Weights of a small GPT-style language model, trained from scratch on English Wikipedia: 4 heads of 64 (1 for keys and values), RMSNorm before each block.
MLP neurons of a small language model. Each row is named by its layer, matrix (down: output weights) and neuron, and shows model dimensions 96-223. Each number is 128 + 32 x the weight over its row's rms, rounded and kept within 0 to 255. A neuron's up and down rows have the sign that makes its largest values positive.
A block is one neuron, or neurons of one layer that tend to fire together. Before each block is what it responds to, as a language model described it from the Wikipedia text at the highest values.

Adjective endings or whole adjectives before a noun, often -ical in headings like Critical response, Historical population, Geological Sciences; also specific, total, personal.
L4.down1 [134 145 163  62  75 109 122 149 125  85  97  90  96 142  88 169 179 143  61 116 147 151 129 173 174 124 116  94 155  93 127 131  98  93 124  72 177 125 163 124  73 114 135 103 133  94 164 112 180 134 131 157  87 118 111 148 109  61 101 154 106 121 151  87 219 171 153  99 153  86 152 140  38 133 148 130 151 172 113  86 108  99  99 137 205 107 150  86 119 150 111 131 156 130 154 107 126  98 156 153 100 167 161  66 142  55 168  88 149 119 122 165  94 124 140 145 132 129  96 140 126 168 131 184 118 141 130 174]
L4.down87 [155 152  93  90  81 116 160  96 123  47  66  64 104  82  86 140  89 112  81 117 122 124 111 121  81 152 172 157 149 132 155 147 129 177 147  95 146 124  98 128 136 145 102 137 135 106 170 133  53 189 145 173  90 123 173 110 169 150  91 141 103 106 130 133  82 122 102 143 115  96 102 138  72 121 101  92 135 136 132 174 150 178 144 117 126  77 145  58 128 118 110 106 174 167  44 110 103  98 147 161 153 151 139 123 158 136 142  83 147 142 115 125  95 144  85 118 149 141 107 134 131 120 122 173  97  97 139  86]
L4.down107 [118 102 135 169  90 146 133 128 120  69 164  73 165 154 123 169 115 154 108 113  70 118 106  99 199 109 165 107 136 111 109 118 143 116 184 150  88  84 105 133 128  72  83  71 165 105 172 141 169 152  94 194 124 161 156 128 149  82 115 109 143 142  98 141 124 119 166 178 183 216 127 198 134  80 174 115 135 183  71 168 101  96 132  53 147  98 149 108 144 123  95  82  67 157 119 117 157 143 161 125 174 116 113 112 112 159  94 142 105 101 110 119 120 157 141 143 145 162 189 117 104 158 153 126 143  81 143 114]
L4.down130 [112 115 176 138 111 179 167 137  90  85 165 106 127 179  72 135 118 180 137 157 211  62  90 144 151 118 144 107 111 145 116 131 139 123  91  68 101 136 117 129 149  81  79 116 131 169 184  90 140 191 163 125 110 187 145 127 137 112 101 126 187  80  99 180  93 154 204 164 187 130 127 117 116 130  93  69 113 106  97 164 111 158 123 121 150 109  89  94 113 137 158 168 168 145 107  70 205  72 131 216  92 120 112 129 113 133 148  97 159 124 114 155 110 112 118  71 176 132 136 168 136 140 133 134 120 112 137 111]
L4.down149 [147 135 102 120 138 142 107 115 150 122 143 112 129 131 103 145 116 102 113 107 121 139 110 140 154 174 117 102 168 181 175 137 150 162 119  99 132 111 129  94 145 121 100  94 101 140 148 139 149 129 130 119 104 120 147  89 195 124 148 138 119 113 179 152 163 136  85 210  62  89 135  40 145  73 151 150 148 173 122  90 114  50  92 167 129 151 100 115 179 117 122 159 173 155 115  96 192 107 130 158 144 142 130 148 134 167 106  75 164 174 130 118 129 161  65 185 135 136 121 135  91 164  70 151 117 145 177 137]
L4.down163 [ 49 174 108 155 126 136 169 166  72 110 102 101 165 132  94 133 114  97 124 151 128 111  98 134 101  89 184  55 135 108 172 158 131 156  96 107 161 178 145 172 121 125 106  95 123  78 142 130  33 129  70 103 136 175 123 148 137 166  90  91  88  96 138 104 115 164 151 154 126 157 150 159 102 144 116 154 112 105 127 130 102  85  57 130 113  89 134 117  73  59 154 123 153 174 130 137 128 117  95 147 161 126 167 167 185 133 120 143 145  95 103  96 172 100 159 128  43 139 131  98  72 113 109 153 124 115 178 196]
L4.down186 [187  67 162 132 103 140  60 123 160 146 136 136 116 157 118 135 136 119 108 111 121 124 158 130 159  87 145 157 130 173 153 135 103 108 102 118 100 145  98 104 131 175 138 204 132 169  70 165 200  92  52 119 118 154 188 113  79 174  72 101 117 164 131 145  81 187 148 134 118 143 114 169 125 141 141  92 118  94 125 108 167 155 165  89 111 141 101 110 121 111 114 130  83 150 121 157 215 171 128 125 117 134 145 142  68 151 106 119  93  77 161  79 150 128 185 111  97 125 143  82 150 191 135 152 112 163 114  90]
L4.down244 [116 184  63 187 172 182 170 175 108 120 121 142 179 133 174 141 106 123 134 135 195 110 105 155 113 125 124 163 118 120 136 146 140  92 143  54 129 129 159 126 158 175 113 172 150 103 133 118 104 118 132 125 133 103 153 130 106 113  95  88 158 127 133 150  80 149 127  70  99 119 155 161  60 214 140 139  86 149 144  34 126 158 150 121 169  85 168 147  94 108 140 145  88 111 148  88 132 157 132  96 172 152 106 118 114  59 125 121 115  96 134 142  74 122 100 134 157 128 161 102 101 103 104 142 114 101  97 137]
L4.down342 [ 72 153  76 110 136 130 153 118  74 130 105  84 168  65  83 122 102 109  86  94 131 137 160 122 142 151 153  94 149 130 129 129 120 131  51  98 154 109 116 175 143 180 130  89 110 109 122 137 120 151  86 135  95 136  87 130 144 141  90  55 124 114 130  79 109 126 162 116 137  94 117 124  92 131  91 144 145 127 142  63 102 119 140  97 165 106 111 108 117  40  77 120 124 144 109  87 147  88 157 176 200  81 131 130 170 124  81 116 138 112  37 113 182  83 136 144 164 130 155 146 162 128  83 153 101 174 122 180]
L4.down358 [166 139 132  92 115 168 106 123 180 100 186 128 116  99 117 128 164 107 125 111 157 140 130 120  98 132 127  82 107 157 107 124 109 101 106 105  89 149 126 100 199  84 138  68  97 100 104 174  84 218 101 144 116 179 165 163 115  94 152 171 105 165  94 103  82 118  87 131  68 177 108 131 110  91 110  97 157 137 115  90 160 196  92 108 173 125 162  93 119 166 139 169  90 128 142 210 152  85 110 107 171 109 101 152 112 112 176 115 104 109 158 126 139  83 108  63 163  77 166 175  16 152 150 110 132  84 205  83]
L4.down367 [ 89 148  67 118 143 150 167 118 136 159 109  86  97 114 140 130  84 103  91  96 179 166  93 138  81 114 125  44 130 145 127  91  78 150 107 136 108 148  88 182  68 121 141 112 114 131 155  48 201 172 131 143  92 165 124 129 127 121 108 118 138 115 110 173 105 177 138 108  88 118 110 148 110 170 123 142 163  98 171  96 114  76  74  88 142 107 171  91 115 151 117 125 121 115  73 100 158  98 126 177 140  98 118 111  91 158 135 150 152 104  69 104 167 140 116 132 187 193 177 140 103 126 150 151  95 115 113 138]
L4.down385 [ 64 121  74 151 131 123 140 165 139 105 148  49 120  95  95 123 111 163 144 108 123 140 103 119 108 140 135  47 118 130 103 142 137 126 118 129 113 136 106 139 125 147  30  44 113 133 159 176 147 176 103 156 105 155 149 156 106  89  88  70 153 128 130 117  75 169 129 153  94 193 121 186 100 171 125  93 127 122 146  52 135  96 119  84 119 154 170 117 101 145 132 144 160 176 123 121 143 129 146 165 168 100 128 160  75 151 128  67 130 144 114 143 145 109 117 121 138  99 185 163 129 121 179 157 173  91 146 135]
L4.down412 [110 122 145 136 114 116 173 182 131 115 154 143 146 135 152 123 131  84  69 156  65 112 135 174 109  59 109 143  83 107 113 108 152 141 108  93 134 178 101 165  83  99 139 170 165  88 124 121  85 153  97 114 109  94 216 142  80  71  47 168 191 152 175 153 120 199 137 137 114 124 122 178 117 144 131  66 103 120 120  50 136 111 118 171 131 114 175 147 110 124 108 154 133 173 121 140 122 141 142 143 161  70 118 129 148 143 134 153 142 100 157  21 132  91  87 125 154 184 159 165 110 110 121 149 112 144 162 166]
L4.down463 [106 100 136  91 140  98 151 124  75  86  57  58 111 135 123 106  66 130 144 178 175 147 135 120 184 105 164  75  93  83 140 115 147 102 169 107 118 119 101  97 150 104 115 102 121  88 131 127 143 119 153 104 144 130 153 126 167 130 115  92 123 118  94 155 126 159 143 119 152  72 118  85 127 191 125  99 108 153 143 114 149  72 130 129 175 210 158 115 141 134 119 107 169 153 121 118 109  97 140 176 124  87 129 116  99 129 142 115 138 137 125 121 120 176 130 163 135 186 118 151 118 107  67 112 174 115 131 156]
L4.down492 [107 118  85 166 114 126 107  95 108  75  98 102  99 117 112  47 139 105 131 108 148  99 112 142 158 209 160  86  91  94 154 171 160 137 156  92 137 145 119 107 117 207  56 141  89 133 120 150  94 164 147 123  86 104 114  76  93 140  92 111 158 103 165 120 172 157 130 164 118 106 157  97 127 154 149 197 161 187 195 117 173  66 121 116 154 173 112 136 175 148 140  86 156 149  85 101 143 137 118 197  89  97 115 151 154  96 149 149 163 152  89 103 122 157 116 123 159  92  70 115 115 102  89 165 104 132 135  96]
L4.down494 [151 162 159  84 100 103 177  71 124 104 124 150 152 155  81 143  86 136 142 125  93 150 129 116 142 131 165 135 195 166 159 128  20 164  87 153  61 164 136 168 148 124 152  74 163  93 136 158 126  97 152 118 173 144 154 187 160  52  80 119  64 112  96  96  68 183 109 128 113 102 149 143  94 112 110 151 111 162 127 141 103 113 102 151 167 140  91  91 167 123 146 134  97 135 167 138 140  97 144 115  85 160 115 133 139 113 112  98 101 132 100 105  88 147 123  91 146 107 102 121 158 112 131 124 124  78 123 144]

Fires on the second = opening a section heading after a blank line (==History==, ===Exit polls), and on semicolons after table header cells like Year: Team;.
L4.down2 [ 83 160 119 129  90  59 173 126 115 154 160  88  59 141  97  96  83  72 141  95 124 135 137 116 123 131 124 136 135 113 156 255 154 129 133  92 171  85  97 124 156 131 123 188  77  77 135 104  43 165 145 133 156 138 118  98 148 152 119 148 158 103 136 145 124  85 162 179 136 103 108 127  73  52 140 126  99 132 131 151 119 124 121 157 101  56 176 115 117 107  91 152 128 126 149 145  89 123  98 104 142 185 108 120 108 134 142 101 136 164 148 112 152 162 185  76 152 186 141 157 154  93 156 132 131  98 124 206]
L4.down4 [128 176  89 128 100 139 118 135 104 133  86 121 152  97 104 120 135 141  85 167 114 159 153 199 133 189 109 133 131 107  80 149 138 112 104 106 153 114 146 124 165 123 151 151  93  65 138 147 158 104 119 104  91 143  85 102 207  53 159 187  85 171 149 122 213 130  73 134 105  96  77 114 154 124 196 162  94 123 100 124 115 128 109 184 132  86 123 166  91  93 116 128 129 140 146  61 147 140  93 119 133  87 154 122 102 173 125  90 163 127 122 132  95 143 115 130 122 105 136 113 151  88 109 116 161 121 124 169]
L4.down22 [128  64 160 183  94 140 123 111 158  94  98 118 134 118 113 210 102  92 165 120 183 119 128 169  91 155 140  98 173 106 117 116 161 127 159 115 113 105 145 139 110 131  91  81 119 129 107 131  89 122 144 146 164  89 103 197 111 102 191 117 138 108 146 128  68 105 161 141 123 119 140 131 153 164  99  80 111 122 129  72 102 188 158  90  32 149 162 147 174 124 151  79 175 156  81 183 118 125  87 157 128 121 109 166 137 127 144 163 161 146 127 136 145 139 173 104 126 110 143 120  73 177 100 131 120 137 202 109]
L4.down51 [114 101 127 144 110 160 113 134 164 215 119  72 144 117 129 157  96 122  96 169  80 153 134 159  81 114 102 116  68 105 152  33 116 144 194 113 130  75 110 146  92 125 184 128 105  92 122 148 199 164 110 160 124 120 135  86 106 104 148 143  91 114 118 128 128  88  81 162 165 152  92 154 178 145  94 148 149  85  70 127  89 126 119 124  82 140  96 153 129 112 151 185 127 132  91 117 121 181 124 123 112 155 143 140  75 167 165 144 112 109 142 123 121 206 124 166 108 167 103 143  91 117  84 132  78 142 155 112]
L4.down105 [140  65 126 157 119 132 134 124  92 115 158  74 113 146 142  99  30 117 101 128  96 126 124 168 130 141 132 165 123 163 102 131 125 118  97 138 114 144 116 122  72 124 105 126  93  95 131 147 121 188  90 155  97 123 103  84 166 153 134 161  98 143  89  74 143 153 147 106 183 128 141  97 131 157 158 124  96  79 110 115 184 104  79 142 166 184 154 135 164 104 118 177 143 102  58 211 109 101  74 125 147  96 119 120  92 103 164 141 124  98  93  83 136 105 127 110 167  72 122  95  76 141 141 137 123  90 123 136]
L4.down122 [111 132  93 142 108 120 149 121  96 119 112 119 130 154 147 143   0 130 142 143  98 121 102 151 105 141 177 130  95 171 142 215 135 145 106 149 177 172 132 125  88 173 133 153 109  70 110 124   0 106 106 137 121 117 119  52 110 140 154 140 145 131 102 116 133 139 132 142 152 134 169  94 132 129 185 152  86  87 119  62 155  75  99 166 133 166 146 154 132  80 144 154 119 113  90 166 157 126 105 131 139 101 132 124 145 149 144 135 159 137 145  91 107 123 187 114 123  95 108 105  92 127 103 179 150  74 123 151]
L4.down126 [ 70 131 140 141 102 174 119 115 123 136 113 133 113 181 108 146  86 118 133 111 143 131 194 103 129 131 204 119 120 133 142 159 178 120 159 159 222 110 134 141 121 148  55 166 140 134 185 132  80 168 194 154 134 135 144  92 124 180  81 147 148 111 118 187 158 105 169 146 127  71 139 136 111 117 116 105  91 123 128  62  82 158 135 161  97 152 136 137 111 114 139 174 169 159 131 152 135  47  73 126 175 110  92 122 174 109 164 111 159 110 139 175 140  83 141 136 114 150 133 127 100  70 155 100 137 146  85 130]
L4.down167 [ 69 114 132 115 143 105 117 104 114 105 103  93  98  70 157 178  49 131 141 177 132 131  94 148 109 143 172 119 175 157  98 139  80 176 114 166 144 179 115 128 102 167 120 124 125  90 115 131 137  89 137 146 111 117 165 194 128 122 130 128 108 153 102 131  93 146  77 150  80 122 162  94 130 201 164 170 128 101  97  79 174  59 110 128  96  84 118 118 137 105 144 159 139 118  83 137 179 144 103 140  80 126  10 168 173  71  91 172 125 110 138 128  92 154 168 114 126 143 137 171  86 130 158 189 157  69 126 175]
L4.down230 [136 144 192 185 122 131  82 156 126 103 143  58 123  94 148 117  87 118 110 152 184 119  96 127 124 106 121 174 145 159 125 155 111 133 142 120 194 141 108 145 120  94 124 147 123  89  87 152 151 104 135 102  88 133 172  71 109 122 139 164 101 108 146 103 185 154  98 100 106 127 114 131  92 157 192  61 128 131 198 126 142  85 122 156 132 207  89 114 111  97  87 156 105  62 121 111  69 103 166 137 133  94 122  84 103 110 141 115 185 136 133 175  98 146 117 120 111 174 144 120 109 148 153 122 113 126 129 124]
L4.down233 [172 121  53 113 133 109 115 183 105 161 127 100 215 132 164 144 133 138 131 140 163 140 145 140 148 112 140 102 155 136 114 153  38  57 109 122 104 152 144 146 142  90  82 130 110 150  77 125 233 131 111  83  84  85 153 130 147 124 158 148 188 138  77  89 151 135 123 138  65 138 166  83 130 138 129 129 152  55 123 158 166 122 169 144 145 212 166 124  91 133 145 133 177 162 143 124 124 105 137 131 117 136 108 153 143 110 133 109 133 144  80 142 135  99 124  56 175 106 185 117  68 136 169 118 172 106  89  92]
L4.down250 [100  92 113 122 128 143 144 141  66 125 100 112 105 133  97  99  13 106 174 112 130 139 119 143 128 152 165 111 101 160 144 187 105 113  86 105 157 176  90 120  98 183 133 146 107  82 100 116   0 162 129 138  73 123 113  65 159 169 163 166 134 113  94  67 139 152 179 110 170 143 124 109 105 115 189 109  53 108 127 111 156 103  98 147 171 150 185 138 130 110 132 171 145  97  82 189 151  76  80 148 133 112 119 157 124 139 162  81 161 149 114 108 140 112 162  99 139  82 123  76  91 117 137 125 138  88 115 117]
L4.down317 [147 116  87 135 109  78  94 133 135  99 145 155 118 111 144 117  71 121 160 136 125  70  78 125 138 149 174 145  91 127 173 109 156 169 168  94 130 136 129  97 164 135 101 173 120 115 120 115  92 148 137  94 134 148 114 120 121 126 108 152 204 178 186 133 132 148  59 160 146 105 173 108 157 140 173 130  88 141 102  43 172  53 134 160  82 150 165 117 135 116 109 115  99 138 149 172 165 152  89 137 107 122  62 140 121 135 104 110 173 129 140 149  91  85 129 158 106 147 183 141 132 132  30 152 113 139 169 110]
L4.down379 [112 151 126 158  82  70 111 110  54 150 150  67  93 206 123 104 135 143  79 112  64  75 123 123 129 122 175 148  85  93 158 138 117 127 145  69 126 134  74 133  86 116 100 123 121  95 162 102 170  93 181 159  78  70  82 155 108  98 112 168 147 135 145 106 127 152 170 169 134 114 152 110 111  86 168 135 135 107 116 127  66  81 127 155 168 171 134 164 187 135 157 169 125 135 157 128  76  64 123 117 164 158 154 135 159 125 220  97 130 155 130  94 139  89  86 121 122 235 165 149 119 153  85 154 137 130 156 164]
L4.down427 [119  97 120 153  95 149 158 145  30 138  93 162 144 177  63 142 107 125 144  85 109  72  98 146 119 187 144 154 144 164 119 148 166 119 139 104 152 165 112 156 162 111  93  94 135 154 112 160 167 126 179 160 134 145 135 124  82 133 167 125 130  69 127 106 176 180 137 158 158 114 111 138  98 103 131  70 129 153 124 197  99 123 133 125 140 178 151 126 187 111  73 127 120  94 119 229  81 105 144 117 191 120 103 137 116 132 111  84 177 124 127  97 169 121 116  79 118 136 215 144 162 139 152  80 122 141  82  85]
L4.down453 [118 142 127 135 124 188 121 142 136 131 119  83 105 151  92 174  96 137 126 120 129 101  93 138 163 144 153  78  81 166 143 150  94  71  92 170  85 144  92 176 131 128 136 133 109 109 166 114 122 123  98  97 112  84 112  91  97 112 141 130 131 165 146 121 145 155  68 153 122 138 151 109 171 137 120 181 125  73  93 157  81  42 171 137 167 133 174 131 118  81  71 129 117 125 134  90  98 141 129 114 144 156 109 193  96 170 102  99 153  75  19 173 108 191 148 174  97 127 134  53  96 147 176 188 104  78 138 144]
L4.down510 [136 158 130 132 124 132  77  97  71  70 132 148 192 155 123 109 105 116 144 139 107 148  52 169 113 118 116 131 127 131  76 118 112 153 111 124 103 165  82 111 115  86 139  97 148 124  96 157 194 123 121 112 114  98 158 132  85  97 172 176 140 125 150 147 147 141 135  38 113 104 217 126 121 103 115 111 100  59 136 148 164  83 130 125 188 134  86 140 118 130 149  83 129 115 133 159  86 166 163  93 124  95 110 157 101 114 137  68 194 177 108 131 123 108  90 125 166 126  89 210 112 171  96 143 143 124  86 145]

Size or degree adjectives and other modifiers right after a, the or a hyphen, and word pieces after un- or hyphens: a small, a large, well-con(nected).
L9.down10 [116 146 137 129 191 116 100 127 112 143 137 140 127 125 172 125 146 111 138  93 143  52 192 122 184 134 137 100 188 106  45 102 140  81 124 113 177 126 136 106 121 118 133 105  95 121  83 114 149 139  98 141 112 185 136 128 186  93 119 122  85 169 116 101 172 109 138 151 131 136 128 107 117 243 116  85 180 144 138 206 107 112 152 151 117 203 138 144 133  91 160 170  27 134 137 144 178  73 128 190 129 157  83 114 155 109 129 107 106 184 161 189  89 134 107 141 120 144 161 116 153 153 167 120  85 157 127 101]
L9.down131 [120 114 101 146 208 110 113  98 113 145 106  88 108 116 130  82 104 121 148 150 175 116 112 141 144 100 110 103 111 135 170  66 121 104 114 135 114 173 126 184 136 111 124  83 105 106 103  90 190 122  90 138 140  95 121 178  82 134 111 135 125 112 148 148 118 176 105  83  88 162  80  91  58 179 165  79 116 127 131  52 162 185 153 126 147 103 157 177  89 209 111  78 121  63 139 173 109 133 105 202 130 103 132 180 161 127  92 143 149 128 141 132 103 150 102  99 126 152 124 140 157 134 130 160 123 114 150  92]
L9.down381 [173 162 157 138 124 154  87 152 172  73 134  73 127 147  97 184 106 102 102 135 159 133 114 124 132 159 116 161 111 132  85 181 116 143  86 159 148 137 118 122 159 121 110 140 182  98  80 122  97 114 177 127 130  63 119 131 122 143 121  75 154 164 131 138 166  73 119 130 116  91 163 133 115 123 108  85 119 175 175  99 103 182 126  47 163 138 127 158 108 101  43 125 137 134 191 118 140 151 154 204 171 120  89  85 119  99 107 181 175 127 106 171 122  99 106 166 140 103 137 144 168 119 133  77  66 155 145 101]
L9.down413 [ 89  92  75 100  86  95 142 135 140 132 144 116 167 100 166  73 143 147 142 126 145 110 126 130  79 114 153 110  92 143 171 125 137 109 157  95 166 167 132 175  97 156  70 177 145 134  96 147 138 154 187 131 107 100  97 117 155 154  91 150 123 106  45 133 148  85 155 104  96 138 182  86  51  98 114 109 152 137 138 140 129  85 142 163 121 120 120 131  95  81 108  96 107 108 145 116 146 143 121 152 121 192  90 103  87 103 121 111 155 118 151 201 117 116 121 157 101 151 186 132 143 136 110 110 129 174 147 138]

The last = of the opening ==, === before a wiki section title like Reception, Ecology; weakly, sentence-initial In after a period.
L10.down238 [136  98  95  73  68 115 115 142 110 130 165 109 152 137 145 111  26 133 125 118 121 102 122 114 126  87 137 102 101 143  87 152 127 113 113 169  87 107 130  79 135 156 158 128 128 129 157 140   0 161 154 150  91  62 206 119 153  79 169 155 144 122  95 121 152 170  97 108 103 130 117 139 144  97 147 147  67 137 129  76 174 158 151 153 115 155 156 125 140  84 169 148 111 153 132 153 130 106 107 118 154 136 145 165 147 106 144  87 127 150 144 113  98 136 129  86 108  83 102  85  49 133  83 119 154 103 119 175]